config.toml
positions = "learned"
init_std_down = 0.0038
decay_fraction = 0.81
MLP neurons of a small language model. Each row is named by its layer, matrix (gate and up: input weights) and neuron, and shows model dimensions 314-441. Each number is 128 + 32 x the weight over its row's rms, rounded and kept within 0 to 255. Numbers have three digits each. A neuron's up and down rows have the sign that makes its largest values positive.
A block is one neuron, or neurons of one layer that tend to fire together. After each block is what it responds to, as a language model described it from the Wikipedia text at the highest values.

L3.gate171:140104130141106139115142096100157130116092120139095168154176129115173141107147094106102115137129100157092109146163125133181160171159123168110101173134119141088138139120107139068132084134152164105152042136067156106073117078088138222185125113113106162053161112077115149121142120135043129070065104144094102080179138115116064116110175167136100134133157109076121068060119166107069095087077
L3.up171:169128136109092176131189084128188140138121133115091145109182124136103100112067129174160100114170105177112075146174079160098114117141106139197126104103109085088112129079123099099094138147132183112116035139142151186116140148113124177109115172119159113055165166111161120056177119092095104139112110106162105106148121113135055101134171114086131126135215102145087077124064113160109114117097
Temporal clause openers

L2.gate20:127119099152147165206127124089069118135081161084139116126178145113146138140141136116195103115139165125181049142103101111118125120143120141187169119116147121053134140150112123113149125123132107064220156147112123108080094149062117119129157126148134107111079134112222185130087100133164145165177103093163112131167085139136149193115158133123174135161090118099122189095092148134123149174133
L2.up20:094136120172140121160065154139090119106108150080157124102151114120138201148140141134184142194178129164101106142111132148087104123113101112100161134143097123051152146146073082147075138151113126098144112143139055169167115098095095086121109146152196128119130153114146125070133139139133136169114136123099153170117122158175131159155152158071174165084094155124116162140170106174120163071148
L2.gate156:146129150104170155146127128116134152154106074115117180143132129127138175169131150124162110148145117163185110108096184202152148179096163153168096138129098173109162162150089056163173071118137072104108208123140102127133126192124130115109125138107114103137104113104092140144072130103155130102145104147079175154143103159173140135104155166159137128106106091153148154106144083100155061188135
L2.up156:089121129100095099128121104147154111152132113152136158094093106178156126137136217147142108105153109184136148142175102112159076195108159067204116103143176094098116138135200160107142176137105093138125143122155111199156171051079160157084188130148123145152110148184141125104107183087124093081123189167114200089121137118108094125213123210137060096177061101111103097163149135123128144152124
L2.gate231:145105107145161174153119204126145077187146103103081114072188140099192122097176197146150088120164137174085108110126145155101145150107119116145155192156155086089153150126141134128155121123126117080117102096118125126088113058055033155042154093170076109084152165144120133113106149178077083179116134146140074100157143146145176133182138151168142078173104063124161063134149143147099075111134
L2.up231:127084140178167089107126157141093095154119162087086107130097149108141129134118115174103137166125073170128138125079109147150107181165150103151134135104137167086123140147155116150105181121136148105103137186104099103115199117159160117131119095112144140137109132101139145128140174149109174152146130155146125071112073128122158155089105189077113134160118093135176121126128123169097109130129
L2.gate490:139105136094163094115144159150143151142191159133111115135156203111141114046126144087179103125096127154051139169125139177153154133115150104118067099109206093120176086157092140103170141094158121101164101124127214134137110067131081117113119131119117095102112147085136106041108112153044125091141116174176098117136112128153100137106124114117125116178099098105093069111122140159144100089111
L2.up490:100137143104135147139129111174104129139119168227151149125151117119059131125097085117144135168091163209094080163129097165098133116139151153111116131128191120125131123143177115121092156057091096122150077176078102229148114092081102065093180171149095103149206114136182122099115122090129120189163079159145160149135073147137141079097133165092140169118103075042165111105057113171136134113138
L2.gate655:107164169101186118129173188072160143126160108073094136101112086145120102156129165123168147130146095156110116185124157184154122170139144137163111146139175162148142145155125047115149158175139133108146122109127174092132108121189063101149166201155150084113065069097081091059176116156077139070187141168150133171084150164170209126146168169157173082057073130149135120129136094124113102162105
L2.up655:127084107102131170148121124159190185126154152110139146153147140132113109135118084121131116131079169121116129157105132118112157169122126152159121123124179130123126133179173149098157157096095167156155157070074141156132138115166176090148130099110159130141109184157022148160091157092093083119150093116151114120137134138102153111147102114166110113135130113135052103160144130131109097102142
L2.gate737:117145127139146116070155108137156179092158142136132112127161080116120172190104090122132141101179094135141130147113149165101122156116095096072165114116163151153111146154145089168180137109169167132148195048106146111132092089153084101167149180108127127174110137137085211094098157170144145147106119145092112196147099139131169112143126198175178148128071137174148100143134132155075114135143
L2.up737:205064115101115206126134141111114146164151183077148145168147115149121124147110122172122078121098165130137110119043123170114116103070121167171176114117164157073139120133132112110124132108096167154130135092134123170144146077122085125133112116123147129034069137137121193155130204146101122068156150164144147058157140193107160103150120198204084120109125061181143126150113128126116130125130
L2.gate771:133134090104106097163116179150134129163097099105038122132126115129157167102142148140101111177105091137094104064077145138163111144140082129108081122140200072116152104098149148149145098139145156144129105081127134104137088109153092118134147154124100088102111113104110102118111138164124098070107116121072140120095131184158058102165165091129163088137090136065127097167206111134132099100138
L2.up771:079132125047127139110172109199161146154123142108121167159111160078138104150134142142120079149137093150178095202128135158143119127188118156189116143146171158182114178136175108163116098181141179182142127093066170123124085105142094130185155150117133126131142101208138133089191112088101114125166122150121124122132137140131131169159116155114132164137120107103164094158065118180150046174086
L2.gate916:167065099123167160102109149106139119097075092102139141151219142132091159113131148148149039204071081118131084141133183140129123139096091059160163180103175121111145161096079062099149136164140134129178131125117174160147076107138149123124190168142057074083078120136186145136103135148075187130129130086107091088120069142170075124133115167133085151144111144136138073074122098111077081160106
L2.up916:117131148117136131135148129133078144145188118091172114137149132101075113171145128123189132131109092139149158191155087097136077175123139166199169119106149150112089136140085147132133141090184118109162142044112125186198119089164126099161117128102190090107080161133078208072135170106131180146185159080146195144093129091149150113202154110088141154136149086162053133092148129141089108125177
Adjective-forming suffixes

L2.gate32:117103197163089122130088182110135127166125114197137109159131087110107178111135128119092106118091108123140177135144132096174151109084161104094130082125156145092156159138149166118174161066103157112081173158148132125100152130155166113145135192133140108090124126114141073115124148186102155121106094147128109081151129150163108079038102153104124091119152104150150062175147145102095113094126
L2.up32:121106149079092101134146132142074158110139163149137132160114144138140093162097138118074138031191115159124124163133064147139183142096176204211175127101155082121151177085139155097112079091125133112116109145076097122111148171109176095143129165163118171105134091176141167081107156124145090112123091206145075097137117119097152064156109117133099092108126107125113177113097090107086051112116
L2.gate82:118076073106108113089116095155095178123097136117102083135156139078119111118143103112142154101112116100098121162186123122124172133114119093172123161095116088212113080143134160138141156125066080151148123061143137173150100055161143134113139160129150088110088076179132120112115129180111149086074112113150074131160079172143116130073149119189137135123107140139150119098175171121144132105113
L2.up82:152070167124143088130120137138137105103069159140078099128154144127165057177152069164107121117124114196161149099140154097097157109120182058121109136150134139193134142140083184125153175142106130115110146061152136138126102174113102166132163145153117072106119116180111070217127114172151131161127115154081110105081127184114100144058152128151122128178131113097112166143183202114102182104104
L2.gate594:131119165118097157138059160082105143114113134081090096118146109108137124125166130119149154098132104107139121122163143145117142131143166107118134126138100154121143166122117185140136143161105131093117154120106176151148106095165180092154112112149159116088108100123150116145148079092093166102114137118118118187088086171149139084156164100091139133111038122145093192119185138127134108149101
L2.up594:137146158126167090123107140162110109142117117174083134144106107156048159106158142154120164074151112081169162086158122170154168141130140153145151136113140143142098123129115140061106137095145111148096122163097135192077091189088104140100127088186104079097097168151115137142101153114151182134167115127186085184105147138100081112112136087126176079167162115128118156052124051143091105109124
L2.gate834:162136191123130153140167128132135196042134169136125156134120100133128092144119112092125141110136111210183159160132101147152163165115168136076149133099118192155150164139103103132207146080078086157140157061122155098146159090124064116120093091169107155108136109170178186103143175198148081141127112139105100104173115112115111074094184107153144111112140186097107114133128142109123153069155
L2.up834:126113131143148136136166096120147192126124163203100153207161122082112093095124112115069137093120109132145171187168090131117146105115147099146145154092132109167214132122119169161097152101121149147138088114147130093151150112139124088152168097112133145107136114098152106141049163165138105149142082097135127123183170058156115170122180116141100095123099181155130111123124143138142144077095
L2.gate973:080138091136124148113115127099114099103107120092096056118124139159140118108107145116173083098135066087151108103155173100157154098124080154149146143152147111022088070113148139092066111142134154142104116153104161145115135122185139152112075127133195162064120118166168115193118114104106173097148088136142079110125077110181090157048113132065128071123113098121163165138104122093146132141166
L2.up973:136162152093148131145104139119148098085146153054140087197139133167169086097097080156107184155176098133104117122120130168135148147142165194100129132138119127098095185131161079074089155112150109128156132111094122092129133117178100107055090102140144105118120150096141122122178155152074170129127090174131117116172130066105126126079173155093143057194128093234142138082115100191101141120140
L2.gate1079:150075151164123121160094144111114101154113170171138171188109111131138119127116120154182124131185134155103109120117117101156115180123128101181165144108125130120186155073113163077142155133056168131106075148145116184099121187109123115064159182150135159069098147132125148055124086154135187145133088107139112103095118107125129087113162107171134117134055100148184097090091110170083110109061
L2.up1079:130099112179191153147159115109156162103120115137083136128168116140157152105159152141174162133084135122099109154141185153131174117143108168136159096184115052100129163135168163091186110086057131093148110119169149159116127128138091152103134149145154124078096130089116173111133099154147128112140091135156119083108102112132099148097157123073099100172134119167204119108149101121127130060090
L2.gate1103:125109144161096142175166155039131149166120127096108127133140143146115171101121167126162136094112119152074156151111096152156178171148076121136167118105117143083090135127101164083176093160159097145097105168131153183172140119165189139155091161152138137129089095041152137161109133062097130085096132162143095129092162211180133095112172146101137112061101070124106177160134095062083119133159
L2.up1103:163105174120114108093121146089123133154091160110127137172108104124160138164119121172133121125156134180167154143070110119128113110123159061192134116080143127113140164121031163128194122101153143120108158124120120158177155118106147146187117185117126120112100090111182101096133161098147095125157125159102114147104135137143135107123155092120165092130071102132139182153158103123096076114168
L2.gate1194:106132102149152126091107150108146159090053117079131141122115139101125185168142108154124163126111091098113081135174168156110099126150118110188134107121088095151136158126146156144153134112129177191168192080073092106141036149141101121128139053144179127048083074113133147105120142173088136110169097175111169197129085136107172116104131124109146069100056084126160145133167116125109105157095
L2.up1194:139110113072106132163134075112115098095096118128126196120113109073085124105064100111115138148138143084125151058138161145110111081145062081147098100071141140101154099141188185136105101146163099175129113160136142126101160151100126156135153153077116192109127114084119115106135123146149104070112078125131184115199153126118176132170163128181157059193111149135117118107172160125154144164145
Word-initial h fragment

L4.gate17:146141145165107181141154103123098130149098115128099059155170176155117149125204151158080083160133139121140142115048129119166135073110116166114124094099135128119105137072187106135094147098152137094158159170140131177126100126097125218153129116114110182063123135118153093199142121106201133092092101126131101166140155169130057103064149162099137107120095126109158177170109111118089133155105
L4.up17:170090203092116097122146175179139125167118184187107165091123093062113133123084143110110203149076112148055195126139154138146126153094129134116160136134161060100121141124186183108159152176059128128076103106149157105141110128115176168095169121114052151131111172136174167113132118132151074185157114104122150084143149115106144125101098117118148165126155146116106131127109138139098119184067
L4.gate86:093146110125111086157107149116113152111142141098177104106125123163136137106183085143097136134105112143110104131089115146176089126107152117151127158106156138071114142148094150087081113148117109122220107157142145151085124121090078148162148157133130160073138100115172172127110122095092165120140161130070128073088068172195106089115172178120106093161091115093060126101167168149094084148143
L4.up86:090082123133108122167142068145106042114163116159146096109097142124161126125136054143148098086084114166103079155176086109155162136081134122054136077118134075106193130137137125128111118135143156091129178103103143129100094151157123149095182183161089098111163144095132157134085107120109118081142076115187216106116216083112049130136145135164159076127158103158057159145072068117126075141116
L4.gate170:104134159170128159105144096152079142107131128109179122107142162105145109068167105154133118125059139119129118131124076157116136091157145134154146104150121106146141132098159124121173083121128106107167185130173153084065147066105160216139148108153127170058151144117101134102107138141084141112105093128083121106149117168121108131092188143183059097108142164053171142150145115093141154151187
L4.up170:123095130083089104142130152130127100096143104189133182145094114051124124134133166097102080130094093115138122122098164131123122109148115119152114117110059113032174104101137102161108107122088203081125088103148081144114113088166103186072165118115103111164142109157149181157171083110182085127179106138084152120116112134140145126119176108130173134122125112112112081129138046088166179141120
L4.gate702:194161128123124078151136085090148122131149135122135122137152088171111142076156111147149139152115056095028134135193149180174124140153121087111081166085113161062177150126155142137188107123159120077208085125118129156098124177108141134113106124079161078099103104094170111047138108098137158110142146145149116146057112138192104115148158165101175145120090116109102148137137178121156119179133
L4.up702:144136164138127133130132150101161165157089099128101118148181117159131090156150093174129119099120095134112088150109124146110197107184131136150133108144122192172109143107087082141065122126141127136180091111157167098133070131125140128189136185186103111115106110152149115156165141076157130122108163137190096127143099136121137144157097110156063075120120110177050129152171226131123176153113
L4.gate751:135102084135119117139117122129113125113153160134153132097189170163145131108169105164087101141087101126050138113007122178144149184179158118144079127157124121078160134132128169103140102101161073089191073127190118112125109139092126128136099143167076163058129120102152124106121122099124148152103138134120078143117097126163157110136183151132078092129128140083115152161173160133110136138182
L4.up751:143148121131121108114140135124098135137119101123109130148167151128103147220144122150136133103168139137076093148091107179124116118124072108148111079094076132144028083113116123106126156173134161109137110060143080117122106138115143080103105082147127134167135124167169117146131136109190138183138143145187119213153093172110072147103154163107110092170048123176160135108132107151130154148090
L4.gate854:178116110123108111149136102105125158154106080080148084153130139149144150096149110123106114162070028097142100154156151132139080139146108089125070149086093151111117159099145114162117105131103163132204115116081118159097129187164112124190129167104158150100078049100093115072112100087118170110112157117124140169116026109218089117159187142143168154093120151103125135133167176134138089192144
L4.up854:193084105124106134135119168060109142134126104143127096113137141139112167110130096111143159140120130162130156177149108084108139135111129087118131114109139125154115191069091146125163104148153089133133112136144110168094176147047170104131163114134085175172126105132116092109157135110126139111116149121121167145060073110154092089128120140124138114135080131136180142166124186100122115183158
L4.gate878:117152100138143089163141148089154113147132111068078132162163118165137113133142113128090092116105041086091116106127110194165085144171112129075116196115139143085157126125151112110084065108169169081209114119048154143118084133144097203172146139131131127096092120085125124052091184139123130112152114124149115190179109109217093122128157184104119158157105116136123118149082150119114085148139
L4.up878:143066110134099096137096165072090129085124101160115166124140148188110133154142087125107143132135128106095173101164139088156154127165191094099122126103103079140106121129140220124141108146139114069174134126143146136109126094176122137117161078131166133170171041167122155170093122139135111096115117147133140175131195169144107115117092136115146117131107124077151158042185185092119118123109
L4.gate1136:138141156113135210106149110105146141177133110114140083096154145136206134192114133195075131092094150078147161116160129190140092128118128149108121083158148114136185149183184123108151135118073109125097145107087134098138126118124213125173154144167127097137128204148157115205147104154130126128114131139100156202164174118101089065116076168141116174173132124116152159109110134128156133153152
L4.up1136:145107170073151122132149093069123161200111123127141048144139186104155133139132139118088167091135128066084151145121155141127116184187129159119070084162086085121108182091138150140087118088118133124141156089191157093145130150090179117165129149192115146112108206108126097090118131150153150163155172128105103196134125130132127038143127135148120154170094140044128143073115118113152195142149
Word-initial fragment pieces

L3.gate174:133075160077110104110141152104107194081160158103136148148076111109136115152128102158149162109121140090124104114111139100174120161113106117174126148098140141161160177184164127119130100119146127158167102133158138163113142170168144048139149164128177101147153168120151140137118128138105102139163136103142119126096175070159108169161123163111163144149128142127134104080108164191169142193113
L3.up174:179105157160146121117134132131123159120081094112131115068126102134137112150142093148112124112083096086110140110100145093140094197112140136184151141118166130125177106170044100108124121133116105139136119169109157154086103171127083089140090107087134083132131150136129145090057124167101144119161143151113077109145086085106136132127085117104100143173091113138098138137152122175125156152086
Definitional "is" after titles

L3.gate423:171111177141091110132101125108148099151108135145100152146178151136165176085201158170131104175092121137132086117144144129129116089114133076116085106158110060075184122102136145150092114131141120120152181105163197098033136164108090167105128168128086126073163104107103133099101125110098103130091119174074147168089141161160097100141184125143128094122107100079131124084160160108078122117104
L3.up423:123072141106144102182132136100142107166080076079099132117180163108132122149134125179123105084111116131131130150132141120123148141112082147146076095104110114127190161079150124116169129121101153148109118157120149120091159143176116116191205098145117184113105124083081162090107118128095126141085166133103115116090173147139120104205118165177133073151141070103029140207147152080156133124131
Mid-abbreviation letters in sports tables

L4.gate222:143104132117111098156162134116145166177107135128125169142161128140127144094181133098125156102119102065096128092097135102162149158156110123088139187119106131073151159119140185143161082132163075102151095080139144179081095171158039094137111161097127143068100149079124105093136121106130156118150153140119112137063055122156147108152161200140100064147072122122141099166142127131141065132124
L4.up222:180070114068084076109105116117124146147136115110127155158152089157156117104088128115128168160118074129138156115061149117169084152175135188122129122147166135126077132130106169124162095133133141134190130159130106172106112156121129143149130096106118175145146133084115137117139138111112092125118144157131129153154056133150168123113142091098145132135097137135112104172151131176065091118148
L4.gate279:147186116089123120156129152118171129101151170132118099154182123165131134059138145170102110125114105081076090147169143175117127180124087125110114180136115094101125205129122110095116109147124130130157111091124124068140129154109099153064065134184120124096076137111087140124114170094120138129140142141153086163127080135206176122125150185133166143156096130140141146103143118166117137137111
L4.up279:136149131164154128116128140111158118155130054077155138118164045135142129094127129187157132106154138156168106034114111137139158160108095052100070094145082114123160114119180166157135142197069094142108144146102155115100138129073129129174080138116134142142126119123191142140119115118164188158115169106165125127124197109161112098114058164143140058123106144097090155172095130088147117113133
L4.gate393:098087141168130117135164171172082115152114143134087146099103105131075139062137123137136158142148162140063105083093132142132081142115133126118119109159090197079157147102147208143145096129110153094183070045168114179079131151123120184140130162106130151089103150068191094128101166134129041161120147125061148080134150100124163079159164141169120112173106149130043137077112174124092182171114
L4.up393:118089105161112187125094113083107181137171170095125149086125095162156149102188118202146137116091147138146140099126122116169184156123171087174106128124095095073176180155164174161218135095125095114166192124137133119113093110153136127068102153115067130142089154139185071121137137080134089135121146139147090122168166102159169097187137155207122063097169074096085147137188161116061090117134
L4.gate536:146172137131111072122105145143163144159148156191162133114121130152125141086120107123125190153091064093052210149077149143207162106134139127153114101132127142125100115141152182180068145111149150127131161115160091129101123083169111176162117095149134204128175120173096162049112139123122081095084118125172113144173102160125149109114087191158129107097098116123091142188159157150118139154123
L4.up536:134104131088106114103094158094146152094140162176107198091126129115120105102140142136156116145071191139135140110144129101141123082158134089083130070143111072197118120102164152126151132103132099171123130117185122081102068155115148131130146097142093143146170152128147074073082111107153156181111146127076146168144185089124106141204058143188121030153128101103134133172225156159109136104096
L4.gate855:123102107174108141108154098107221128173127186123148120164145122158097099077172105149115113115136133083140159153149163150117109110121152126081125146071088122063151166110190149123104109129141107128186116115133072097124118138163122106058037142121127123116102131092159108126144108087117137097172136157139111125136125090190121133166174197152160172085100151112170134090146163149192155107158
L4.up855:141135115099079123152148126121148131156158116105094137116116170146117119101149121133153046116104145101126170147121135111182119179143179140093134176113124121125086150146174091137148090145151103163128203114130110090121149090107117118107045143115132132156094146175127136151146179110158125131117140159155165094175091127139134128176171136186169166180097127093160183154168176112136190094180
L4.gate857:165119094135114162133129137164166120107125135053112106140160106124108167121171117133147141093115083099099143156174169138083183087129062057085121151118093183101179179156122106142142129100127144158161169117163141114130120132168121148079115098115128123101149120102152098080072109129113139125091115136129083165190183120181115106154156189180103162127129102088119118140162187133085074154108
L4.up857:127144102097118140108129129110122158158126152106138090119112080096102151158167125124095144081114153110147087154182105096088105122155072098173132101117067124068128096131109132167088168080152130185145121145102161116126177163132071121195098110143171150105150163110147118120149131132147122116153154129176078141125139042119133171149138179167111147165165126130073114155154149138112146165147
L4.gate882:192138098135094063167166129107108142136159143113089124120135125153157138080175064147108148094109081124101123108167135186126138165128118148132103135107098160128157139107142145130078139085168152127153099119139124134089127178157135182163099157155115164121161105100124110103179104112150124116140145172139101117105021131189072106116155130134151164129114129094152116146112135173116091128135
L4.up882:134144131141120095125142172141047117122136109162137141145055137103101129154125113188107148096176075155142138171131148128181145054158112093130075158145138110166130097187114190121130146145100126121123172122140138091090105144154085138115136078139085131130074105101136108182153123129170106144098105110086160114101211113108094109131148135164091141116084102121109150147148170148119149097125
L4.gate984:161107130136155082173145130135204155155145124072127163117164062121140151097157097077132126122127081110125128133108160131137130168117113154095119139116159138128175145105144096118177122119109090148188064060139118112118127110099090171149063093113128134086158093118092123127141180086095112083139151156125127157156104161218115110145197162168120161131118147103107133113139140122105096168177
L4.up984:162108084154120188151124177088162155156122180118171078106176166133129132118127172115145141099145060104129115146171139136127119067108073059105151179131135174123106093119155125120146110122144130153114068136122157093173157135169104143149136084132112133117081150130065132105115165122175034196130091108117187139126131080111156117157165136172117105177136135079115158164110161105052148103102
Start of new block

L4.gate158:130137108171134077160075157136139154106115139093105170142190142136107132122173112112148122115145099087068114013133139186123135127111124159131098165124056134085169162159091118167131072106170144122184115069131118144107078114125107097109125165116127089043137136096154102085110153119096141169157165140104087188050091117187127123113171183176131197136115110106104136124112172153052105160145
L4.up158:121087101136111172147092158174172156145111117019113185175122120076133147078139145138100141204067126128072171147078160109146189158117115123142109191147062117060130156166162165126169090131129182116124159075094117102117073130188105095156120193121091116101163133179146128122133131123093143165136169118120152160114094118144144113158112141195105130103072160136124107091118122147185149117104
L4.gate349:094100094115170132114092131068171148160136154101126127118129111041092149132122116110139080106147109099123157172186168097160112166161123119149103097132115099096124167092141181143110164212139129129144178117110104132129128125137108130091143168128129095116129115115180109168122068122118184147153159155055155117058047156133124129115113146069204128092123127112101146082144112125106109208129
L4.up349:164156147121139198109167119135136111135137138119158167120136128072112138123168125101118159122073148030179099139097085137130132089096165083161079146135114177190067139143140134143124128103129131145123219134161112145099091154080143070147128122122147079139100081158145077183057117133154147186148152132115127193121149170135144100115089132100116145152160085126086160155167099104158130193125
L4.gate507:118121136107157136122147149123129114153087151126106164133108131152074131136118191052157125124154181090116104079121138131174099183160149155125123123168095076115116135134117151103120140110196122142141147134077140100086151165109124104052137142200099150118122067135102121160095129106107097173151166166066122146068135097132111120121139088109160139138090133153132162102162120124071126221110
L4.up507:132101141033158150126106153132138104191109163114078129138088195104126144146123166123160106138127171060126127074069142129147089164138117155157137150147068098102125154132131120162085119160143143155132140140068129120112184177096089113113118130192108114090143091156131143154098117112135108109145136118113103149094121119095098122132111053090063168125092139155109137092180131093077114202091
L4.gate541:113085094129174105124132101140149133125076092107108062208155158108092117129097170121103132164131106094145077132185130143163142176166098107209121090141090105136090133085153142127124138164158141151196137111098145112069118126147134161097184150149142120120127090139198155178124096124082193135119119125089129186166077176097122143162150122097183150138056098129100115070180089088132150186097
L4.up541:109115146128144116117118114195111122147067126127137111163138112141175149120146109128123103126170140083135116097138063105120102105191113166174155101168141060093037118143082144149144156114144159135138173111129120132092090072095174138127130136154109097132188100138135166210108086125101121216133071155122115125115129109097150157139216124115132102142053122146103125071137088102128120151140
L4.gate657:155182150061150081078137121124112123132093194114098129133052187102121091136090157079113131147164114182089145111086083150170170164096179181162120074129105093090096131131233115103134162135112100127153170149162095057120103088078138161140130130230064202111134097116145117134111099140203131156118161114109137159115180121124097068150155129147143103145117155070131148167086125103119185141137
L4.up657:140152134076158121117095123149119127196113056120162122118136140120096139103099103053199171080137129070136160115171078134128094245176159161155099104128133033189069150092154171146103129123172148128130115133124099126138165175066127137137109145136161141165184075145114110117120096131117105232123128148145158174069099069132140104136133135085150076145134096129132125164119132103103138111150
L4.gate871:162079145150162091102133119102118179139109064109119138117088134198119102116163125161210139067184119115128104152147131116161112210107170166143128071094096132137132120088150149118145119105153105066130144133135132101078147147161176115124117165129123126131138094107110135113107081099117181153088198121155205211078112109159129188153132121150152100083097119112098092096134108077115141216105
L4.up871:084048123066164102145140231109146135100110113193117128175103167145121150066122102145156125099142123144086051203158120104099129153078151123169117101144148131080119104093119129112122140150112125135148128125159149095121102174112109136124143132091118055158124114116139179125103080102104127170146133111117142127111105130142090121130175141120180090123147112120158058072104169075144184199128
L4.gate1081:072140146181156060143114112084120141136098115110098152124137147196133107103131071127151134104135162107126151151120080175130135121108135138089102135098110161146127098096091144153138106197159159146173113114095107109081116066152108115105134087130164134144182054127173145140156107138107103110106133119188128157136166118143116100056077197153155166126085138097072110120123162159147127140131
L4.up1081:050128115102166098120066138061092174132085158122153179129096116111064110108155092128146099154192158097138184151093069136118144114168112165075133091096088140124121142116165148152156173167139136140135089150103107093089113110104146131142097144134075152161195074169163175178116108179120092122129086141155129142124147141112169126146108141102158161122045164126080086072090165151055082132135
L4.gate1126:126137129147142134151126150126121090142068128121149112132154116110098156138126153102145169167202150157137112125054069148134105126172138128140163137156079114085117158079072138143088144121163135125160050176175109146077113123114121094080127207142162173085086098122155127065107082116077158199172119124145148107118131185138132137180149127118125099107078106155140148031075150135099110158106
L4.up1126:134075106081114147153098111155156111130122192136166160132175118134148104081154160143105144148156123172133193135159129114160172165164115092119111156147160116093071090143142105140145091119147137080185186075104147113144140063182116064039101132100139127095161096143123129144169124120059095164101132133107172103155117148154172118115148111103137116117092132130183148105143162113098166126130
Structural opener words

L2.gate28:141109154115139210092139100078129134056111155124137132174119131066118078137133117125145080106098134132152119135152157167114215117103133171140085076108056116116121165151147100114113129141101066163158143145104201140086083185115070083119191081144125127119134162123153076150151103124145154096172091174115130180155085151140150140123218118151100090119111110110132184086157128096106123152111
L2.up28:149133119139088147127113124128101165137155119135127162164116169127122045156119058138111201111146149110114085111048158126078141142123097130090145127137098109147179179148114070128135092116096028097083130190138115156145095179096109092168129126122220151147116118038104121103126142109111081049159127136121134163129127156123108148143095155145109140197105117138168130123128096122162163166121
L2.gate66:067085143124111131146110114171176158061143102188119101149088112083104109166127072146120112088061118122084123149152185123143146074160140139089147113087111134165124142147151094137203154168096135097110148084102187126199088125165103128133138088108135130149130143073187101107139062169085129160110138144101106138138111080174109122064115155116139120170146128141114063124164175138058154080097
L2.up66:078132115190113205150125093104164133105078138143132091160157156103141163146100082152128184115092110114156108173177204123169148068128133097121130091121072162172146131168145055134138102084147118155118124157113110134066068128136153101146124136120152151087164098046162132069115133122138167143110096173112145179100136105092088128120101141136142098149152137135113123062072169122107159119197
L2.gate531:150177114185109182158179104072102150131086107135153158150125115153135183097102146193159111099112134150152102096132155166121139105183093114137116157075133122114132126150083093103104120138189099124160184139073125141022122078099110165148121183106133184115124144103162129093178100092145130122102113146133171155148082081160157165121145126093201083103154153063132077049091176138100123177121
L2.up531:070096096123112060081089191154095137015086153064087142147164200147127152153127088142127123112151103184138115123120122139099147066124134066118137093129131117097128160136153145165116143184102147157060131120094100113093129171115119153146156115130113095162155094093096116132126116115171126161158132123110135138066115076117167129090136212118144129125148153109131098146161147089124084139128
L2.gate633:121070103127123113118111100182159153133131114118116112125121159136086132151090101112173116103146172179165134143140163131110144123123119156207153138065141121151129093160123135155198153169132048101148201057080148113098058143097123161081121187103075089137084181171144142105164087090150101103159167134194067185131090092138113177113103152116146112135126130143141074078123108122062151117143
L2.up633:121138216159139191146188138186163110158125121145086180081160087120151132141192096126129108140063147154129141149081122145118171153159121150142166150137103104159128161126095139141176113195142058112127142119170172139142064062113099105090138224118084108129113152116130178121113162125090146125089179149198088114162191106117127191105103094204114222135112055133098085116170095106123110110169
L2.gate702:104117088144149132195103095123121151055120131117132154181141083129116140137123159172141143135137114134114066147161162152149130108126119108158145136109178179113140164131108147138083135107162130192229108105094166145099135138090094096122158127118192111124094107142187092078139133136094153089215127163123106219138128095170156142082140097119185119162073109117102143129155117144097109145111
L2.up702:124113123173109107125148072142128163131122065166128174174071103207146124175106123165162145119108155182103158109159189156109069096115112103149123115108144106125223144153114169150138114128134122106136097142139130110058106134123116078131148164127143117162111105114090146109136093026142178118114143132108151168136148124142096211183061164157151168136155124132126094111161138098122075151145
L2.gate966:130101112160168105105113155131198123120130127097134119107103132121068134103104132118182115123181109126089125155210231125107149130041119124101150113078096163104103106074100134128136140072124076125118157207082142107130096125079160106099131134143147123139083133101137148137176123109080183081117111090169091188149165109147149151096145177151142181143105094144095118084191128146073140076137
L2.up966:085100164169101180188100094153134112136166132126171120084129145117133104118084090132100153090165090194198137146150090118164083080077157169139143132150075133174120066139097113109122180165141183165142091092196061123154098113096064118160086092179155115127166149129114163115118203117101101101120138155133124137121135143113073107146042119168110123096125107107088126123124145099098143101174
L2.gate1119:087144133115139148107085136121161104100178082102084099139130160151101158091077103116127115151104095123151130172153168141109159152077129127126101097107078096217069139151116121106136159118152135120122154113059145115114120112130108131147098111124200092140134121138103116120110129188142185117137082094132110117195127066190178155060142132153117107144107061103113070168155153142066085117149
L2.up1119:101098129135155174178154113072110153123156135113079137063100147140105128200121112134128070113105060094105168145132174093078227081153082083155135059135183125149153144107171092134129109081123126108157174168107147182129157193053118126136160180136155041139115115113162114126136106169084159151123063103192145173188132161145163139174103111118133133154177119154079154191114111100096128115172
L2.gate1181:098097134060163156101129126135116128112102147133108168120068146078181107153106150127143145162201100129163115165077101116149121085117121147177130077111090089141109143127155131095126156135105168160155092121127166146070123167140114142115152228179167164111098060153117113095089106121210122096197113107138129152117113089141139152126091173105153157129130153134107060129090179153160093223151
L2.up1181:105123120078134106135131134117133157123147105183123076148110119103166164087101089112135150150097128161100117087123162148142197101149099141091159117077146166121118110113147178124109178078126112119127126122131162127125073136100084155120209132114137095144118135113071104118133125169160113130134089154127154160108072166119109109121179160162171099138075163111118101140126114113135147139101
Wiki section heading markers